MLP neurons of a small language model. Each row is named by its layer, matrix (gate and up: input weights; down: output weights) and neuron, and shows model dimensions 0-127. Each number is 500 + 25 x the weight over its row's rms, rounded and kept within 0 to 999. Numbers have three digits each. A neuron's up and down rows have the sign that makes its largest values positive.
After each neuron's rows, "fires on" lists the tokens most often at its 100 highest values on Wikipedia text that the model never trained on. A number after a token or word is its count.

L2.gate177:509534519513539444488518478496475500457477514498492508552500492466491510510496505493478487510497432489473506517493473438509500512476521471508498540471468472508524501508488527541535506492495519517494518502527520471476519496497479491519521509509443542488551470511489465523537512515465502499504465479499482508463523492508470530485484524478493513517480468530435476474472498543523532485502
L2.up177:511519477531499480475541494481523494495465501487515507515492521471480526513479482469445524514499523482519489501512485466499495551448500525518500509488465438488526475454498532501529550521475496468498488527519450467459493527476481509488548514466528537530476499538457485543518520529496464508530468428520506539495497487505492515472520519492499516483507453487482511499510490526517472490488
L2.down177:483493526482551486516548499508510497521488503501501518561466492487479502468503527522473504474495487486499498531492475483520538529464475491509511521509479489490518474492533508519527503465484512522444494493529508499470535430507475499504554469512459556526511507497501450476528501503481548505499491513491472516471514495451479511489508519510478496474469481523501527447438500483519468502498
fires on: "ion" 38, "ing" 34, "tion" 28

L10.gate7:489482546473474506481527482515484533518505503503485491514583506494529468528491506510471548457494487510551549507477511487446500513509479510525552495475455478496515536479489483478507514542478469484490474488531539451502499484544483511544520479471531509564508513483524498511463476514498468493489488518513484440462535517492493470499490520478482493485496507501506562481514522487496513526534
L10.up7:483510504514476464453512519548461535528518500506513511511538458491517461524491548518475489500553461541479504504554516511490498494510480464482492511505522501463500524528529521502518529554482519510519471480500507501438469520478510520505514487498511537494500489488500485560488490507505525557538484502532481481477503515538519480503506543493481524490463475482508519496502483483506504529473
L10.down7:461527537490512503511467521571486479516472479469496515510514521532536507490488498478517509488521549510526464513503480522505487499526523498510516491499506544465445519495506524464517507498543488470547492494497498457529526507516480480511537466501512462482503469535503528507474500497547470514511523522472469511456486485458534489505535534532530484487493513522523486481531498471469479493488
fires on: "d " 36, "d" 34, "s" 14, "l" 7, "t " 6

L16.gate311:510498511515496507467497503492487499453473485532462475533488491513536489487477496481507508517564485515514504545506481477513441518488530482466522498478447475472504462475478479527494507498462491534521446503464503483487520452459500469462475491510545543513461490469530471513493506519514457494523457511478486519532510512435506493495537493497520486517519470483500456511496530512468531512510
L16.up311:467479494481517480509539513518446478485479503552476483492504520522536481504544507513509502543498497519514497548466525490512483498482515468504510520521487510503476511512510499455529533503490484514453452497489524557497521473465548501511475465496470485514520532462488474494513463481497518518465515501482489563469485499501528480488508515495477490488478529511491477515543477527491440466529
L16.down311:491455524485488490471536463544492506479487531543506511510515497515538529498508475453539513508523485524464538468511519497438541470478532525485446534492514467527475518517512510491507459482479470469523489482509463511530510518499491523538533518479551497517510504502466484484531521482521520525500508520474502466511495480528520467468500474526513517505504503488472527470484496489444507470513
fires on: "all" 23, "ent" 15, "el" 11, "at" 9, "as" 8

L11.gate285:488526505487484474493478551548502529502488493521502541549491504439527546517493553539482520542468460491467490524530504486505524510544494470451491532502510513516516528505479476498513527530487508476512498498473473503501466483450508513498458500528510463485482504486517469496463461487528482489533506538466454473471518549518500491505532488520524501506502487503508443455529523514514509531504
L11.up285:517511508494522492504498506498551496494474500488512488533511533498483551474498484448449498503491483476488535502489509508498498454496465541463480483530487474529497444541498519485511530508521477521482486490507470475490545502548495494515526491506493527539487477458496510484531486512521520488549545486511515455517533464494478493467484490482482490521490520543441547471516483486523547474541
L11.down285:536533471508507520514500540511518522548507514512484485529506537488535533484461499499527525485509506495482494482524517504498499456496499553486529511494502500522569519505515512514484496481463507507517493514457511503516490514486513507516481490520495510473495456485493458536536503496492496514514503548459521526502517466504485489453496513494519506455517465519515476458497526500521495485496
fires on: "est " 42, "st " 18, "ly " 14, "t " 8, "is " 5

L2.gate390:536564529510557528477512526485529513496524508504511467496482501466525514524549501520469525477508518515478526507483485501511492494443457519527503507563501494467491523479576482528530474507508546533455502522480467478554507481486534488477507525510493506566474521507522491545522469509480447490562501517491495532466507493539494484492511532518487492488499513498463473496528512525544487524508
L2.up390:524556535507567539475515518481544525509508513518521466496483520480524529513541477556464538452531528497476516497487487512514479501454472527516515509547523500483492507482563506518503483495514554503469522519486466483538491495488544508501518523533487491534472513504531463525543486503463458488599511512481496518475513490529483481498483548520497481484497514495464490477538510520528490517527
L2.down390:512514484494532515510515490495487527515524521453544480478453499509477516500522506530474528514524512502476511486469470505513478498450481501480479499511490484516477527478540496464553479466514515511506497522501443517530496485521509513503507492531476521543469489511525479533506498470495491541564505548481482531467513452498506500515510487477508484452530526520478507496535504575541464528531
fires on: "on" 49, "con" 46, "u" 5

L4.gate214:518536498543545522488520525539505490493503487517507454526529535524490511566515481553530533539525469472527486482514528459499488520480502484539492484555491506491490465491533493436476520456516516512516506482499547524471463506481474513478496504491510528479514497495525487531478468464528492474501509477563516516501523484522513497510508494492518489484500540511525490496437500506445550520545
L4.up214:494514488548525508481513539520513495490490479511506451512490519568506489545500499541485504541526474481514475483520539420530512509499515492541480502554473510500496490496528513463504491478519511507515470472534533515485472511502456502464489503485534516478505501528473517514512478452488521484488514470555494494477526497518491500493554485470516462489522513473490493514469526504462504516496
L4.down214:471503486559497514486478510499496498493545500508483497517530511484526537490466504508516463497536530517501460524520497528490498488495462485511517496548528564491515505517520499476503452515424526489500518528481536455491486471463491491488461491455503509486488481473492528517492482523520455515515510564508513497477542479506496510467464468473515481475524497505489500495505491549431490488538
fires on: "ew " 36, "t " 27, "0" 16, "est " 8, ". " 6

L4.gate322:536506483474484530528454478509506489481488476510507489538489508514469504517507466470507502555488505526459501522553571502483513449487519473534495499507462535480521470513524488488501496530502509491503476492491472516515494462527454525499515534496493523565460518469505496490531509468480478499475497517493514446554498509512530483484528528515474523486535519511488533505454528478515510543493
L4.up322:482512499506508511488504494536496495486518485501506512523502528489442498502551481505502503554513518513495536559500498490481492474472508536505517507517492496454498484499500506509498475519505548522529521459491477482482498512527470457513418519513489487552493512463474508501529475546547458469488519516457493481483467485506472495471516472535504548497501507460494486537531524478517494525512
L4.down322:514560492449480508495533524478466521490487514469496514504491539495534527500471501505478510515491518450453481499501522492500475526477533518518465514502516524492565471532497504508490493541511540465475533502547501483494512521512487528502513505569511545450516521509467494498484545490508502472448491501503484539453464472505476520547521545511508499517513491508491466504532504509526495497527
fires on: "form" 66, "wor" 25, "fir" 8

L22.gate377:512508519515523479506502512525541501461540477507498489466486451528553526571506479456495511512507494498505520493480468529482502484512497534488489530553480465493505501528513532488448460464478480503491490456460470478512498511527496493511497516548463458527439521500513519512506483508497492508493507488487474456533480496494508484543519519494455462520520558500526482509478471496469524468485
L22.up377:521475538509496461508475516510479467512480479537510518475486473529504521501511465490484512523489521488522480512532473512509470480518494492463525497501528488499490516489489533499516483575514502477470471447481458492531464522532492471522512470508504480483508497468490471467533483505478459487503528483513554502470504535526523503499487516468467565464470488517550443501492486522470491501537
L22.down377:502473548529532518485529521473523538501521507478538487482524448520478490482527521489462538492464482515529496501484445533478454477483490476517520505499486507521488454513498537520519518492488480481460489494517540505516492472471475538460518500460476465522468510493498499505477507490503494487530507527457462474475511554469435497530506493459456494505505480496489508516478526536475484495476
fires on: "a" 25, "at" 11, "oun" 8, "s" 7, "per" 7

L9.gate21:516482508506481465473497498490539568457469493524474504492489478473583434532482496485516483486496482491438501522473521511500502482526523525490497476487525497492473499490481482489445480455507551510506465446517542511498506514480458488499471525500484538471476522509508531505513530484507520478541487502475477511486436536524541480520509509485506555511492545500505437502510499458490472484521
L9.up21:488431476508510478522525497489467501477492504529460475481498482500535502485483510499467538526536527507503476530540525437506490519479557529502528461432502477511486481495508514522469461501509527479507471538481485533503498521508491494480513513510517516517476484526480507459487481505549502476507496491492510525488475481498513450481495506465469491496516463525508502487508503485521517525505
L9.down21:454479559544519520498506525521514528512561506440463473539521491485525467479456480539510505477459481481463536479493495489497479522550516505495523520502484550494497486505482489457518495488500459506507482541525502497470509497518473497545485525521475475484514495511484514535489447487484474493480510508522507519453482545472476496509494515534528470476476519518537512527489519497473528481516
fires on: "ag" 44, "z" 19, "l" 9, "is" 5, "er" 4

L7.gate416:493511479498469493510483521484486534481510426505478502518501534463477526523511487523498525533502503505480513467530501515523479494509498523467506484509485521500488479552488490537550477473416466520491512490512484511482524475517498476533513514484472450497481489554511491527495469461485491490504478530543485503501480481482593453516509522477516489506484490523485470475534513475559499510493
L7.up416:508534535486447481507496531483506511512502448524481501526507523505517508493508479504543513540516504500503538503542502520514469467482488521471499510535494502545455467527504492545541499503454499517514490530494528528482469503483494462542514504503466476482493512534481490522548476468482525467549509508487522499498492486476532434487495522485500478490490494525509481498542517496548502503463
L7.down416:561543480478500493529508477557492485524522496500510502496498486507476489528463489556548506517523529509549486525482513527501501535540516537551496515493534546492544503471509459504543528481493490509535484519475500508495484482499522529516488552497455486483503488489489492517519483477482513457509487546474502513513474488527474503501494520456520479479526517475521489466531504498541488469501
fires on: "er " 45, "is " 11, "Y" 11, " " 9, "y " 7, "ts " 6

L16.gate108:537522477543495488498459503523505495480536551493532542545552504481488517521510532502471504492517479503495476478506462463540478492538502542480490472490500507500497515519512501531544486479496522487499484523453516445440490469506524508555496518513476516499515535497546547461537499524537531505530518487481519452479462518494516520472487479477457487494514476474503484527523588506475500494484
L16.up108:514502485473531525505532506531538490539466516493500467518461484493521515531502511471483481509527512445507510480556483507506488494488496555509487481490507545479530512517539488550497507527507516486475490517480532522487541498477533533487519507502467527478514495517514524493502483527475534481498489481526472526464500473467495502489506497489509509503550518470510454536480538527531487492537
L16.down108:483513467483497449526482501511477528510489481498513510505527464439493482502511498510508486500498498517542490487522461462445488491454531473520511456506536502485480504493466491538487523496496528497539492494472502450475484504459509471484500479498458479527492483495507558472550480496505474497527495509500489530474517494445515508477517498446495484474531464495514474566500523482450498513489
fires on: "th " 33, "d " 24, "-" 22, "st " 13, "est " 7

L3.gate353:496519504493507502504532495464494482499512510510564494505501472491483525533527522506499496459513508521514477515509508494465500532484462565512465525505554442466497495493500497523513465475504532473498501538520516475508467535523515482490535491465498517499518430518554484535531505476476517506533527481467549524490533476527450505518481516485467502497462464517509506513510515505545492558514
L3.up353:499509510487513450471519487515497497530483498478527501508511450526519523475530479507491515493494523540473475511467510478495483515427469507524483493517539526538470529482529470568507469506490482462519512495534457467519462508530522510472512502513505508461503540500501486544489506499501495476529462492513534556518533470532464530515540534480492479498495505511474459464500551526510478497472
L3.down353:484536477512456462485500514537497492511506522511478511478467508476500479484544498527488510529513494511480532507501523487502505486506508514477541509482470491510509471477553501461549505525474538547503481519508508487472512523506484523512547462527511519507470504500555481522505500492475486528506458494489505499490513455501474503497523537491491513471502473551487507460475549466511468524497
fires on: "on" 56, "tion" 43

L12.gate19:477500448528512506511521487497508507508467442447485530511500461488500490524509507559500503491514474506511503532501495472495496563487492510489515485506494499498464490541526451488516474546482485527497492457484520554531478530503454529464531504563520512520513482464519469513469518495535444483473484457492492462475512478481511492442556481499489469504492519514475498510518494498473523511498
L12.up19:488507484528484474495491477500527532542504448492456502552539473458522502506486469495483509471538464514474485483486578474528523495502488537509482481530491520496555538530507525538488506490486491477527451476506512497486489523474460490490521510478501515520491510532482471469519502504496527552520502481540490509446470520510515535499548508530471460498493488499517504490528495485505530518496
L12.down19:527471474507474459499514491538498488529483504482482495489550539477534499507449495504503512528464519507517503497515477502506515485517506494496446479519527513541523487448489518525446486514515495440463490473486518469527505494468558512464511491483501502491495450494535520498484471545516474508527488521486459472474499501475493511468538475470478451488493490456515501532463518450545500512489
fires on: "t " 41, "est " 17, "n " 16, "er " 8, "d " 7, "ve " 4

L2.gate454:483528434515537529509525510532497487518489462497447517551511484481492509509535501504443499487484484501459455501485473492488503548463534480521470520465486458478537510504518517492511554484502490484460459499520472491446477540503496532472523479460496540511498469517460469502523539496478517528494513493531502509523528522485493503521489542491498515502501496492437476471463479542510467492512
L2.up454:472543462475553518494536478491485492470516465532469519551482479463469501502517508513462538470486483500474488528485471492516522557509501486514441516491454514477551499508501489521500493506501485529483451491488470507443490532509528518455528481476503492509513491537460468488515527484490499519473465484531489549497514501506498506481493537492499487497511458528474489481454482522539473503500
L2.down454:486550491502522495514525502508467524492528474537485490535450499488483523504568483489480508507482484463495465514480511487517535525449518515507463497451476498483513444468521515502518501489488500495459502509475500520457510516521490474480522476490502554486498500550499445513533522512467516503490495453501487540484532517481460486466494516485522490441482431516463518473455542520494477524506
fires on: "tion" 100

L10.gate388:471525508525464489527477504494486500536550465501487496465497511506485517515486474467472525472512484516515520472481526538487530515527508509412516441477515474528494443458509452506518523489473490488505513491509465473524537485472525534487541560540454513521530495487523490535498532497525483486482484474511495502464499518532514496473479480472486491498534507478523463541484535483466459510512
L10.up388:479493492487474503481465516571554481492544519514523472554492474485510508563499499467539484522481489489523508507474543523489455481504509496485494500464492503475494483526521490547515504505437494484522533511504502495480480495518503511491466481497498492536509496492513501549526535494520515487490488500489560481486489560499478522536509562496492473526528511501500539547469516475455463519529
L10.down388:549542510518484449512545522487507486493505478528477499460501498478447552476516467526477467457497541539510484487441470495537539524479487496513497450507510490488523516500486500476508564541510481504501478463501513496512474517506503523545537546459470505508474571548468495493488501542495537499513543532526514468488478470446521514486496473514503512494466485480515531494465488498509472501537
fires on: "ur" 24, "str" 21, "or" 14, "ri" 11, "i" 6, "x" 5

L9.gate361:531512507501496503526506520531500498514534489481475466537454511487507507516513482488487460499542480554508514486518457481473559502502486535460518531472512563503491481489558517512519515437517531484495503500509528501470512533532514505522467487460492509524476496508579461502496507485491506460522476500512479498494480506511551473500487523512498490503458550519555470458521537477548464465471
L9.up361:523504482504500474499524509552499509494470488479511487582483573507489488499488447497433497517487459474480505496484539507509526504491483529479520491518499519500530493492492502503517544496531519493532486539473486505493495489519458545534496522519503462519484509535500480532513511500501529464514510516527490467496462497502512458518502520498479515522478490523520471470512513451506497478535
L9.down361:487530519476501494501485498510534464507476518492480539509495522499455532498430513548526493497505505538514463477478521479506541500542471520506511518508501576487492508501496481490516502487477517502493515467473467517498509488540535512517507528473479511460517465511494494537496487516520532524529530517535498489472538465507530449455507555488492529509529530523501554464519504548492535513520
fires on: "er " 29, "om" 28, "com" 17, "at " 11, "y " 9

L2.gate162:510515504529514469506528477528469522431536488522506495570478467481458512506560496463498523511484531506472508522516497526456546492489508518513493535468516449522538499494470475549519494505517505529490521480522517472490463511497512480487517457490515508521535462532494440506502539514509495480479516512481480513495508516486473469530466527490454516500482484529497521454469504478528487504499
L2.up162:507546471519492486484556494510490521461531469482503519541483502521468509504562481502496509512483485528476505503498501446497489522480519520522520508480517459514502466442448502534508513470500495492511521493510499490487450526488501492500465472499508507492519525520496438542496539476497488469478539464493514549489504525503472463465433556489517502514447494485495508512463515478468505528509
L2.down162:501530513498498493483525431502487506460493478544489509573490498473487496481549486461476533546533502488464498544511506509524560492441482510515474513491469485500553476536519469532510473516497507514506495507488493477457466497529545517522550476499502527526511488524499481512487494517522524498480476523508487520505507510496453506540469514520498506454482509540496496462472573496515478479496
fires on: "tion" 100

L20.gate240:471504462530493493504523492509518515487485516514491509472476490495521467545445493550505505480473500491519471525535470491496511528469505524502546526483517496508471511490529508494507541473500536501490514508496479501486523523513440518545505520483515532498528474484442505475511471500517508493490495505486494481468539497497490485490571495461441544532540491502470509550508452498465529484520
L20.up240:506498527494498518526492517514481525459477510516515508481496493458509476504487504496526522539523476494479478525503463481503513519543490479480548535496469489533499544540522495475502523544518436465526542532493523510504541515481459500520492498496527522469468520511475523486511513528509536546489469521485500481526499449456481507449476518452468502460502534498528501507493523530466473532501
L20.down240:511561532500509504484453481506487515502492524522502452505506509528516520488516446472543513469484485468533520487427496522449529509516494506532542526469469489544499498514536500477508515489478500505483516481524470501501560488515496482550542494483497488485474491481490473483472472521530527499524491493469503509505491414527440508471475470498523549479511475505514489527529538519481523511512
fires on: "ing " 14, "n " 11, "e " 7, "an " 6, "l" 6, "n" 6

L13.gate368:513510526514579515505477509521496473557493548492491517510521458441505518493503483467505510512488513526472493490513465508508530519503490497500510435452493489496482491499512453506530460524494470475487503442504483505479517469579498503507505503540457481498502484480521530496538524494455496486486452487461521492527504511499514534447516498471460517499522478503500508483508491505505506510466
L13.up368:510493508505487508471505518493515477491499510533475521464458443476532495485491537485490501518519480511564526518536494510506496456485485529499485531521456506513506519466492494483512486556510516514497495483465474501478490551461511510500511527475474460496506521481510532475452496515506541522511539506474500448484507510476527532490512481500482443479552492500523498514502518518508455494495
L13.down368:495536476455521518515524524463527517514514506484527489513465469475495502511535506511500496497476547541499504497459526474503521504505480520510527457458495518438550530482511523492424472509486515500503533489490435511472526504537485479487501520510483514484535489501497491497532503504522498475512478469492510503516535496532549475459520521420450551505493493499502466488448494520521519478499
fires on: "-" 20, " " 15, "ly " 7, "st " 6, "t " 6

L13.gate162:463552497509500496482511500527469477508496529522497514513510513479498501510474489486480514538498499511519514494505487505526504493501553535486512494509484510514494432512492533476488445421498523481476475455511497518534525544428535513501512493538500512502499477485501476484532534532477505506470483465494476501489505532539547447461487486497495480465511474491522470477495497534456522499463
L13.up162:495487531542489475477479480506556497522515521526522492522495494501501549506519491464525487535526530529478491470480506462500498506512491484504541500430514475445497513494483523523504511515543485484474453461493520525510456500498522460454510517491499536510511486487532529494498476473506519487481495531467510502474488530537481495514468558461539451497531537518500518450486531518550523499493
L13.down162:506508509512482458500469522469545495456541481498476505503500531523533500560533467496480442494543513503486495479495453492491512488482510501519516469535521513515488503492470443527498519485510516492500543525566483499488472522517528479504519502492473524547475548484500525484505521540493507505504476485515513494490567480504488511492577468518473501497478500451481472464480482496525496512475
fires on: "a" 25, "th" 10, "i" 9, "e" 8, "ri" 8, "ic" 8

L4.gate57:519534523527507493497426510486516530485499482498507478500463495517527533496466508520520507514445470513485496530533504522515532477483464487494485515514495505493510468513504528466471474505477541517516437477486470480527460469466504540512510495507530471591494515488514474502548506511514482482513498542487525496477523534516476478483531540522478516452503523489481503508489482501503533506504
L4.up57:519501510478522511529530485506525459478511486512489439462463510470506527490488503485517478545481535509464526479489481509486563462503464529478492502472522494462521477559492501541497524539511506491501466470464489498434523526487493502534533512492439509527541504506509527525509522485480510539502529481486534430509484461487488479496478474505521459491485493513492470527529514518513516518498
L4.down57:516485518488505499535514501476513493515463493531492514515545478518522481512500511516519499533493472501494497491488493507506475510501527486486462547490529480534516499479463493492520488516514459518482442472543504512469470515473466530485498477494473486576493491518491491496488532509494493479432475512504483525504490500534503507489544470524476496528495556462525474482451502469522558466515
fires on: "wor" 64, "ly " 23, "ld " 13

L8.gate39:524476472550475523534483486497550499505487541478472470488502490493518511508456489523512512472532481466486502533534492478507543532499491528482537556487557455498485548524473531523497516526493505487492510506516496520502484473534463510529465474464540525463484511486506494483499534459507507468527495496482504533514529500489478488509498510492542524511588474479480544541504496522534562495544
L8.up39:522519473530479479465517480515482511492485476494498531476524478519443546487528513525514488506516508536521545485481494457474509450518482477526517491442485484493531539492504563481490516501513514523466480534480474477501536450489493527498491429488501481459489535504455526465477518501490485506471468523545487505514507503493468517534487523484514534488505520505495507502495506480513494482452
L8.down39:513518518502518472518494449509520458448482492466491515512493462505492528520502436518459496484474519488468497499501511517498519468488542505492513513527497422548548536532519539454537526534484505511531527489488517546494509477461519532506490527493508508464465479524486523511505535513549511524518485469472491502482493462498477523492508481487553506484532508456502464510496511449505486532477
fires on: "–" 47, "l" 28, "an " 11, "le" 9

L11.gate397:478531483473457517472530543506500491442468482430453469552484510524546532524463458491469510508479489451498488480535532497467525530496484491518466489499465507509486490516504502508508461498497498562482467468544471471493498476482493506465478500510532500494504460489498500509502518523514479504490501466478471504447461521502532466456516474530514500498498500487532501507522494456462546520453
L11.up397:425508533462480488494495502545479490478521489541481523485522510469495520498503505491535472509504484492516504474496485549525513533461509542499478482517484471503529489514474491475490521501442515465478503515494497478537505516467464472445492529472526488495472523510522499490521485420478519505496494454478515516474513478502511500492501538512478461501498488513495462479500473496516505536506
L11.down397:513486486525521514529531461508512488503507496522495500530555523452526519518485494501464499487451476512436506534460479529493480503451522496515478488517470474514504522463578481473479514500580478534521528506496498507551531508530518478495508477513515487483467521475509472505532505489493529481522533492505496481541478507501467524489531470496511521504467499495503500513521503561484474486504
fires on: "or " 21, "er " 18, "al " 13, "ent " 11, "t " 6, " " 5

L9.gate497:497495512487525513529502545506478463507498524488515514472534462523501543540532521523484526470497485457483515504500453484490525527488519496494507485548489514512504519484533492517489510469511511515502451549477473459498460544504499518497499530486481473528503550609480523492510496490494447507525510526468465503487523475488477504506515515515504486484495532475469520485507476482467494510461
L9.up497:554496487508503496530496458526482497524491510486459495477444477503488517508485496555476480484521502494496530496550481489474514440508490407492492523496491492563482528502506477497497529461498506481540507517477480503513491518523531507481462504479500470526506508511513505488539533462434440494514518485432532517517506503491516489496513493516504521476494531500488504486493499504485462467483
L9.down497:514507511476525513535521490505479475521503488518546521484443561494492501518567472487452493491507514501525494514492485493550489493501498482519507495521515503536457493488542526531519486466479474495510501492510529477510493537492477503517501498486492480508469465515475514563484472538485495527560495488493554519509512519482511444504501454507472508476550507494519534487543519501515486551481
fires on: "con" 65, "on" 17, "ad" 8, "in" 6

L2.gate159:501483535472507493544487503475531441492522469474505481520422535508542479529526469480502505485460518491499514526532509510532526462514481487475537525496492470498536492489472479484515491479474491484498487460504426519469461491463513547516503529521495520561512469520467520534522542523495528467470503504473495555487521480512529500518545509507479458513511499518475544525478510518499461507512
L2.up159:509472492515486480527482497466530473503558499444506490485455544527517487484491484542525534484450492507484483520526520498522557453541503494499454525498474493522529487506489510509524544527496469532506492475498456453505513494451507531521512527531504519482521453540509483510496498499488493502524498522478469492498508513554532459526506468466532496492528530520490464529518508501505467496495
L2.down159:484461522491506473524504485487528499492517477562495492524496518506521482453502479517511526464509482496460501546511487497490513504513515495467514500441506480512580483474479511509522466488489513528480473447514456504491501489473475503514520464490503526523501478512488500460509556543529442528470476485468469491496494485523482519475531511518491462527489527458499479472479480501512553484521
fires on: "ly " 100

L2.gate354:493489480517487501488520491539485496476565463487472503525479518512476556482523464487494511517513446522502500540487560468527524508504503473490483445493498528509516505498547456532545515486508475500487447559518472524509466526469532477511454505510490521481520502520540463524532533538483500501507503507491502519536483479530463482542511524508494510484528457462520544500501496506466434500471
L2.up354:476538483517513506487532521536447474469558475510486484508465529509470562497492445459507511512517477486495495571478530481494525503527499494484507482455514527501516515463522481512546488483499466484526517537514486512513500550469513496474482515476496527492536504527522465524555533516497476462525543507489501518517520489526451506539490534500498497493475440456549514502487504542490434490510
L2.down354:470548466500464516476484468497436528495523498560523491533455514464468502487527514492472536504501471482465474545487540482513549487469521467495521495478479480495497468519552456492509543517510516499509489552517508494483488514504478517525521485528508543499484500544485432516523495498505485540499481468506474503504493492485473515497508489507523529505521470511496501457525542495555511512482
fires on: "tion" 100

L2.gate337:487506493482515468524508540494511518509518493484536440494488517458518543503499482514541488521459527462486503471550461510528537488523477521491508517468508507526540497508476483507479495504517486483476476486496493469480470510528510564561498485539475495551484473489501491516499519533482476490498492506506513498487564517495524500479503483450524455514498518517515481508477518489522495491485
L2.up337:469491510466504481529498504510508467510483459518546446519439485494474519509536492483532503529439521469480518508514504543503512489499450507495482491454573513493494474499495488550517488458484482477478454527476506495486495490537505550536525494508512533524502443506489487543512556519463514505467458487485496488482529503485494470516477504493501495488476516502505481480475498495491491527503
L2.down337:455518494484481530495462501499533538470459455533479468529468513472508515485476511468524465487505497490461525484556480519511530465515488482515508460477509523525536495493477476524468501506519492477487508480480500495493515547530496540504467533514439491490520475489502524519504492510511493491479443470479522498511517513530499487499506503466504477464503548491538483460475510528535529475504
fires on: "y " 60, "ly " 40

L13.gate164:527502480507507479546476539462503501536517502499485518488501467518469471450516513508519517490484498471482511453490476461512507507597504497507534500503499510499453505503479503455441506505499494504465480529508537496480517506501524505490482460504483511464516519491479491489509500462513461482522502506455479524480474493501488530572473513488430522506538526480473469483493482460483482516527
L13.up164:526542488517484478521499523506516477464508501482520483508525494514516475483535540520497518525502511493518510490518477479510512512466508505504519474492520429540499491533482438555543473475479524513492491488503462540511506508497512519508486523497520536515485509542481488474513523503490491500549454499484514501507532475476450503507482520486489487536450479523530525467521476471536532516526
L13.down164:500455519497495515472513504459479478497501494518479480468489494496508505489490448502475502534508453501495499470493450499522537495551541482542504503479516492479488509537552520488439451492513517493486477444517503504528452444512527543493509465463526499475466539494515498506497510531509512482481489515521479573543497499532509470554506527480524535489498496505504501508480540525523498528507
fires on: "ac" 19, "f" 14, "ap" 9, "l" 9, "is" 7, "es" 7

L13.gate380:501440547525473506542462524502522471486463502514532530493483474495491480512522487494501497541551475529493522516563490550475495538489449533503506494490491453499485474482480515491484491530490524472485489465550465496478505506511517469487487499490497517500479476473522513506516535538546482523500514489468530456502478501466534498488559502535493514506502483534480424481482484525477523508499
L13.up380:496496509507525453486489506499469511476432508501514461461549487469493509492543502508479517517491483491497464505537470518492491493463520476497515495502537508517489505462508513501523522495514507499502484502531508498458498502525502537520512508527480480486488504468481482477548510487456511455484543515505513528533464554518527492434504487494507491462480466483544448470538510511519567466512
L13.down380:482454522514472496460523480475476506510529516516502531504472489495554489503555517515529470516513489522477513507554517529462536498510501466497497508484492496490494536482477481515515486492532464527550511509506489545497505534522522486532492497545507507459524511484425563462494492488491495532519494501490478520455484528492498532467521484531542529498488542436455461466496517494516508504490
fires on: "z" 44, "is" 31, "at" 11, "s" 8, "as" 5

L19.gate505:444485515507465482514523501450516520534489488479457488520469540470504531509460487553522462462514493472472519531497517479469498511528532478512473528505502502460491460519482488475499499447475514516538478495455527454501508460493509492515489516531476465496507484489512524489503501517477497528520485475498479500556483515511494467503540509497493527519486494537494491491497476504519511507507
L19.up505:511533552550489486492506501490521474526501480528493447499456503509518507511494494506530538504515504508465519474485556489492503475505549480483526546473503510507442501453477501518531495482489451485482499535479506534545518506466470506489452473517494522524520454496513496514480506477506482511510506441492464524524478541550527497462497480503496555506509525515512497553487524526505465477520
L19.down505:516510496527532560548498487488495506504490498501498533476555508550481528514523515493485517486509508525506479499519519496515511519479481476473540515509484507503530486508499482531467493509500498475490495522536533550492496492505470488507511555450556525501491522518508491487520499470500548490529461490497482483556473479494506465539518510488462438509482534511472462524478520477538470496488
fires on: "ch" 24, "er" 23, "b" 16, "ed" 4, "on" 4, "th" 4

L14.gate426:482495417485508514522512523468512532439474497478470529535527445472509501527513509492508536541509466496487509509521477485507504508543491539486554462463519498508559496514507491512510494510470498506515485491455439489491516523475508526472525498516477511502523503516501541495496505487490487494506552505488473519478500501474518535472512484475507447483499521505523476536485504484468548534457
L14.up426:476473477475524504501505485521519526504469509509522533507523499469581489513529497474470511508470533510490481526506513506485499580518473510501484486493528528500485511485498543531504504507466537501505508483529463516456478478531511491488484454473495526506546447484546435478468515509547458537576472489496513495466480508488525525497513489530512494501528458479495506535529512538536515477471
L14.down426:467486506524498490494485515488512498467475516460504469548520493481498531514475458490522505524510520500468545486502504510507501456471525533508512474488547525486544518522522462549434496510470503501464516503505530490528509464476529508504472519495557464480499467480499502493529489511473526518498541517534516491511528521510494524456538493446497533469483481537504526506484549485494496540508
fires on: "n " 22, "th " 18, "and " 13, "of " 10, "est " 7

L14.gate247:545502567483503491470475526552508538502522500515486489483466525467527506496504466531494499458462469507488506481492495522514522505482506499531505501522530497577451533511496487506494483503526491496487450502512499473507530495469492515525553493498488487564484505502486538481542485494538450500507493494510528524498494567579516503488514513503537542477478516484491528486473536475491485495498
L14.up247:513509506504532535528502483471500508512501519508500496537537510473488482548512496514505482532495456524456508490533501524425518476469446538462504481502512498498532496506524464452531509491490465542502542501497513486519548508535501514500553434484518523521497531441524503470483525480537467489513555495495547496528490502513483502525472498516487492527481485479512483514491501480490506493522
L14.down247:477501506529496506480520471510503510453492515461491468511531472469505455526517463501531468538483478460529482481534486496518494485458507493493514509539496507488529514495507476502493490482500467578504486482474502475505515476514480480501517511509500516438538477505544518539515493458476495501461499496492497508504498515451509478500525478530476475509500483514511535537501532520502530501510
fires on: "iv" 21, "ir" 19, "om" 10, "ing " 8, "ang" 8, "ap" 6